Weights of a small GPT-style language model, trained from scratch on English Wikipedia: biases on query, key and value.
MLP neurons of a small language model. Each row is named by its layer, matrix (gate and up: input weights; down: output weights) and neuron, and shows model dimensions 256-383. Each number is 128 + 32 x the weight over its row's rms, rounded and kept within 0 to 255. Numbers have three digits each. A neuron's up and down rows have the sign that makes its largest values positive.
After each neuron's rows is what it responds to, as a language model described it from the Wikipedia text at the highest values.

L3.gate165:164108135109128082104142144169109105150116083156130194127178149111098104100159126135121180117105105157153103129140096166157124106163128102059118167155153155137109131162089152186157149120132138131081115111158040146110156153109127197136084149090186132130179158105137106110101099119144091095130099145172138112075194122125135173128112159132186180124138171150130089057097156131117132172194
L3.up165:185109180095207168096092128111098107103125155162200124184130100129078101091136117137184102089128089110172110096156171172099141144160151156143103105128096119090149113161066140137111134116168145132087124169164187112059134146134152135087126133093140140125135199127065159119159134096121119185111094105118106132096180126136146127183149117156111092131140135155153174127119129101136126110165
L3.down165:141124122130134127133133114143095066113095152117153112135113135097075126154134126112149152076161118164137157185093159170125072080141139140152171120160061135075173168125048117063138129110134116116157123119160191106096049111154091173162107079138118139125208135112151126101136145115123112125133122169121097095109144144093115093103115177097156087160132176104151145070116106151133096079104
Description: Subject pronouns starting clauses. Pronouns and word-starts opening a new clause or quotation, such as he, she, I (esp. "I" beginning a quoted song title), they, there.

L10.gate468:090121179089127068103111084143138106074154083132101121091116109120152137154146151105098099091083124067136122130118110144105148149097129123109113050165192106162153080091111114042166087143161104111205129214124183125168076087078121103181130164080096120086044115162135118121202154149176098141126065136113189132104167122102129128135083127129139142150105143145173142157168121099105139112134
L10.up468:114143116169101114164196085175142139105118108094082161121147095153147080178144119158162101089123168144108091106070114187073134146151124128129135128062125081162130138116123126127152135074100125064189170147151157052153105120127137143137141161094149141147145131153120157153141052138106077166100136147185131163140148130112074158127104137156171140142137088133092126114171129108151147126063
L10.down468:123090147129153155132139160117182174115120106139141135172182120080096131144119179120147163181169106151154113082156109083210063088188062150134129204146173172105091129138113113103108172147110136119167138088162141086104197141184151145171164092202141055126102119095165102149109090151105151109181117119142115099138104115127199130096146172130114102080149074141118158117146109196071096080109
Description: Comma after introductory phrases. Commas closing a sentence-opening adverbial or prepositional phrase, right before the main clause, e.g. "According to officials," "In 2013," "Thus,".

L10.gate217:158158177066094105123135119117085122170071064179160103126180140164192163133183133128091169138130111071196105103159120171062118165153118163147138140162163138186154118204161091130179150178123118161082167091067124180131094062081163164149151167097105156101126153148090166151103096109107116114083117048125102143086128095112132103068128075112139166142119143089164142143139123129090090127165
L10.up217:120171092081122171148137131112119070071177090148112097102135092113115177127104130123153157108126128127093130097156116120147049074153142154141197150097113107090107128138133182139131139090109193073146080163093110157153110161091088128105124124085143102098125157136159111141114112085122108138105133087090101123210107155143139116144074126131087083116097076094101139140109113156158129080082
L10.down217:167095134137114059145123144100131120089149159098096173143060163139146111108171100128152070130144103110157163077128161168156147170127131151146166113165071109123118099132170090143112158146155094163203116142092050070157085112147086152143102082146131133121138130130092097125208174136140142134165128138117090160091126114166133142126141124121067162142115148159113146111159187149160185126166
Description: Post-subject verb or possessive. Word pieces and short words right after a named subject, where a possessive apostrophe or a verb begins, such as Nanda's, Idaho met, Skoblin contacted.

L3.gate397:129132168087165105155166069045122114135174123093127185082135111081128119169120163117152095107132105145117114193153145161104170132143131197151113203120120081137179094118126140171171184130137183088092088170111148152096150091061209083099098148101169217092099117144146096074153131139099158120117208139135131187120132130160154112108117138098152096111173120167167097103118154123080104183023
L3.up397:116146081053123098158139173171121096083103119163159138094158095168059163098139137097091147143144161143161144162153171158113083158085182110090118140133116114156111181100199132197111082094092129124108151128120163123106086126077120140119126090128132187077196137173140164170161149128115167116118073144121180115216107066142161047125130108169144100111119132075154121119143122114109089103110
L3.down397:082154080131153144132144134132087119067134136155090215089167085119110077169090161140121093152124112122184139114119136137118097130151090103125140056111194098112168146110123081158097032094147147128119134167137107115128169132124112158098114102145174151076165113155134158143134140133121077186160136143124112093133080158112119141200092096115117152182147138126109169042139155144119140121128
Description: Clause-opening boundary tokens. Commas closing a sentence-initial phrase (In 1986, / Meanwhile, / Following the war,), plus "that" after reporting verbs and newlines after section headings.

L10.gate401:064162114095125114086192084097175159127144157093083101085139121140100109163121116101088155169050150173155114076156104153144131120133151089136116162082109190169184120199198138187115158130134136129145129123115132160086107095136100152131131096172123146133174157102116124090144152110083113129173091119104121092139126128160112167149132101146159151097134144162174174135166114107068135136105
L10.up401:193140123149038114142105173095140085084095120115127098101177182109164169138140074147089098101106131122161128144169102128128148095137152124112133113147090125129173111198151154098125098075098152142131072148132112074141069094112183184133101090144130133147185125163123131123137053062113187089094137115136095130132150139143108139125140127110132129108100112118126148124136141144070131117124
L10.down401:110177135120129136136120105128121178104158095157133136145152146117141141132149116131117105131186141144109113158078112116211101094171065132066068152194166101154120135094204103105109097113119121087085109129165185123094108113139136050105121145158089139131130152128106155188138098111141151132092164145170127120126176134145102148122114108123109230132230134134117071127193066149127087094123
Description: Causal/linking connectors. Word endings and function words that close a verb or link a cause to its object, such as caus-ed, led to, due to its, contribute to its.

L10.gate28:061180111067121126130143071114073179121159102148114134114161117134082158190125145087096198064111122154097178154229119154128106119116124144103189118134184122146080157143151164091132142108083112080130102093170130140148082117185140111210107127121148058164080131164130059105126141122080140137178138100100140112154143152084114156142180139151117102075135157171189146090150170143156065154070
L10.up28:099144077093116093111149116110154141101090148140125114112206167146165207112110107109088176088163114057107142096167144069123132059127153141100136142142159075089065113159169151124109093188113168169163148138166137127034137116170147183157153181132129111133128121140087113153075122120093134095091117182144128091162118134098110160164079125143134115135116138140136158062114148124073110096101
L10.down28:131167153150117126124124140130084136053070173138098100118095119112135106137140132135104058212134118067108140138131128152109135076167126138093159151105097143157093121125069169113168174109085102158084080171084107135161098108144116135133154097115136158120146118105111068137171149160109120166119119130104156126135130074051132148173178090139148058135130107148102088107095159137149143110046
Description: Verb endings before objects. Final piece of a transitive verb or linking word just before its object, strongest for critics' and experts' verbs (criticized, examined, noted that, signing of).

L8.gate206:150103181124199132136150103169154149141140139167167170152091117179118145140150149171147133192125111149072083082086155170138158110126169106133102068169160145165075148107122081120123194179147118160101118130129217085169125138152099179151101200116136061100078203164094144077129095175082153106121086109114115162144153106156094094080178115139090097110131170125114109087142128136097050152141
L8.up206:144163113236125128126134149114157098154170126119061114164080144139105150174149182135095097147087148143166148097169135151151102099131150099082141203087195149157157098117136102125102156083112117130108089119084162120170114126133104118087163144176148139137131134108150126141130129153127180085143111116132105158145115096151084110114145116094041113152108118105131072211077167142153062139099
L8.down206:137147069147135136117152144086117134111164143112095188147134142066122146080118103098159123101058128098093132164119071106159190166176122138111163134153136122153170175146100130150030129094023117047077184095175066122098102106129131158153157105136149147134105094101050143093086110117124133128087163138104093095129118155157095161166135136124181132112089144141147202119147093094175071128102
Description: Complementizer "that". "That" opening a clause after reporting or belief verbs (argued that, believing that, commented that); weaker on scattered mid-word pieces like "Comp".

L8.gate568:186156103081156135104121139085065122154135105116131139057181090152195108125165160124144142106089112122100132116141169103177122122109050146128205095143087126124105190154168087102163120176200153138165132122106145134095121123152099139118139190132168143148162190151189147136103118228162070137136195145177149107139134117127101184068049121100108084122176158096102132068136136109167154146133
L8.up568:052113135125159094118165125050115123124127056118086163122110128137121152134179073090167121095139125137084169140127042160195151164105147125160112111106170099084156118130135094101183159171119110154099041122161202197083110131179123176154145103134130105157103153149084198110100120163087182089114127062120165139131116120113143135196136173070071132121141091122068141143183143112119174071131
L8.down568:190118116129150150130148148166118101117115088093087107163080155133135169111191083150070108149080233094115116092101130141147116086081170140072143105131130124134093117150132138092113136153145135127099123114171172152129127200095072144077109117138125128133114184168105084155081131174146094138075167178118159109070107126128089171138111106148118131139100110109129100163092154133135089153126
Description: Main verb after subject. The main verb or its ending right after a sentence's subject name in biographies and sports text, e.g. published, made, finish-ed, won.

L3.gate384:121078108158101123182149068122113121075191119051124178144127077180116175166148173085182118170057143097127140146143139120173083162152196150096090126147172146149152180090126137140171104140103131146117091072099144138156124065075124107127113152127117124096158106127123131135078089102089157069085159112102126140158156100116094158137147140106133138126119160136137135144142093111127081136153
L3.up384:131191074072105171176125086121153121050133142097110159104104126116158121136124100085085158155124138169171110134110124145149181135143127070110113126137094107079174066128112114087125177107124112164156129096107111070150094141145155116139083104120110075119113127150148109075048162116163086179122116164091143129085165114109119116133119085065136127139162138106133169129161132140127147159100
L3.down384:166072175158088089108154075076106128139189186140083144161209118147094177128157134174170113137148093113160080107178122092156129124124120161109101089126149102187115139093092120087140086130128119148077087158141182128121095169123110119046138162103188201133151084104107143160152115135129111123099107094146125122168179104136143133112173071197136149109133087183153091082141166091228134110138
Description: Mid-word letter "o". A lone "o" word piece inside an oddly split word, often after a capital, as in Iowa, Voith, Football; also some periods and commas.

L3.gate749:159103132093105051111196103104165126131064140121131159102174133096160102101105171123202155161058135109099186131086140125091172143126130085205151122116111091160145169104185173145105122148080129116180112058110170119189181141137094100120144152146120162133212084145124166122127140104165127162126188076140121148116151121133098167131144091107195129170098073108110074077137089097115170092176
L3.up749:161164139116149089108166131146133137143063099107134116152090180119144126072142097118075138164115133161102155129109099108138144192147112150114135142082099147092107158191180110118107087124181116124108142141094131207096136203096064139140137137122196134123175134152139151111126117146143164118133152131150192113089127136157126128145140162129155138160114114098091116094112101132104153093130
L3.down749:170163124129095138099129115111127114123132134092122174084122201135146105138150096170108096055119175139066112110066125129193078112128148118174172126087165072102185131131129057133118113128111128115165129130126178167140099161177128092101112125130126146165184089062168142100145110152133164132148172082124136085099175168095141122146084082122119143150153086098118119144147144163169153081097
Description: Word-start fragments, auxiliaries. Fires on the first piece of a split word (So in Sox/Sophia, plan in plant, continu, se in senior), on has/had after a subject, and on "system", "announced", and ")." after citation years.

L8.gate758:098142156142099090161111122101187133112104170165137078179174112129130168143113134108187123130084190145117137083144121100124171120083087128145089104171158086153151126173184128106150145160176068100140094101148167118141085106119166142112126111089142138083120153188166097154118144121093128161110184160089143133146228109122147163107133174120092150108145150137114102182103174125150094105112
L8.up758:099149140065110102099131126085175095076120072095124169081172047135158155152150136138125116106174137135125140117164138084102178130078113107136130113198208117091119095114145110143099163148120172114092103147164160114143145172115101120194172098119120171138151092132197101171134158057143181073118097105126111085140119079132140134146113130111155150125073141178144103157191179126162117188155
L8.down758:097126103168095116109147092148173093113121154153095175152126121145129122182152228138132055123098158130178153188175136141093121084123124117090067041153153076097134073120174041089059087074120118118121178126123186179124082124136166175170180087109134141075165184159139133155096102153142143127106201139145113143128164079160131157164107175140172115152154146163106124154144126140107124163097
Description: Clause openers and mid-word "o". Fires on "that" after reporting verbs (explained that, noted that) and on commas ending opening dates or phrases (In 1996,); also on mid-word letter pieces, mostly "o" (Din-o-saurs, Y-o-u, di-o-cese).

L8.gate482:177139165117133184060107077140183129128167161138134125087160122094116136185088145102104140136138117117144199126138129133133156112121122088135166098125114132149218176209080156147073112106130145094036137139108177110147159148081088102048147104182170123127139108135137125134158173096136118107166114088149100130155159138105113148127100121092141134116120153066146155186113108138154168161132
L8.up482:117154138122119116097159123117081117100107084145125117195130133100168130126099091098115143135177195113071154067134119152139142051148098138128125128128077115106140170124134117104125096046131082122146143105115111101105156125123107080097152088149171113142188119171109199128191216154075141172132149106188100168064136102127098175096160113067128149192090183115128131140081113157105082157112
L8.down482:134077131105071132127091135157130130093137154128157142130129116067082153157143129147160093121035132135100170122145190135132088089119158173093160116106106164080146104209088094193125144153109184153155114113087115113137122156131124176159118149166123096165132125112118076122101082120145143077081082126147100099081190162124116100105102107127136139118142141068100147155083120138142153123142
Description: "He" pronoun and word pieces. The pronouns he, He and his, and "he" as the first piece of a split word (helicopter, heavy, hear), plus similar word-start fragments (Me, ple, il).

L8.gate55:159133127102082133112153122084140123152144135104132199121113139151139058146103143156129131175074128135056185113148102119120119197142129145192164104134139164173137106090086095120130146159123084081146163143165120126125072118122078132137149190179155131157127129140132133096157125119195152130129105117144074107163114134125119150119110080116188150119180129057129211188152175092196150154112
L8.up55:129089070103116121095145120083115167149070193165126046105090075149136107174102135094084132093112108149114136089159142162101101104112116109136141148071114106175122147211149118057135092119143143155110167108182158165134071107184183053113053126126093121166088191168164164153101140090142070147133084135102098120070098109145118145113076124121164141155116140152173079124184085118079172129086
L8.down55:132078174128058123154121158089108113155116127060096152084073169083165114144142115125175116186111223134107112178136102125118110153139196108182084096141156136106143094058157146156120132163146104085152099122120143095148087143085076123093176100124149173141144117169097133137157143220139093090115121127103164068179113124077146141146105132159096139116158152082078135159122171159174073082086
Description: Predictable word continuations. Mostly "to" completing due to, led to, contribute to, plus prepositions like in or after and forced mid-word pieces (adequ-ate, lie-ut-enant) and table pipes.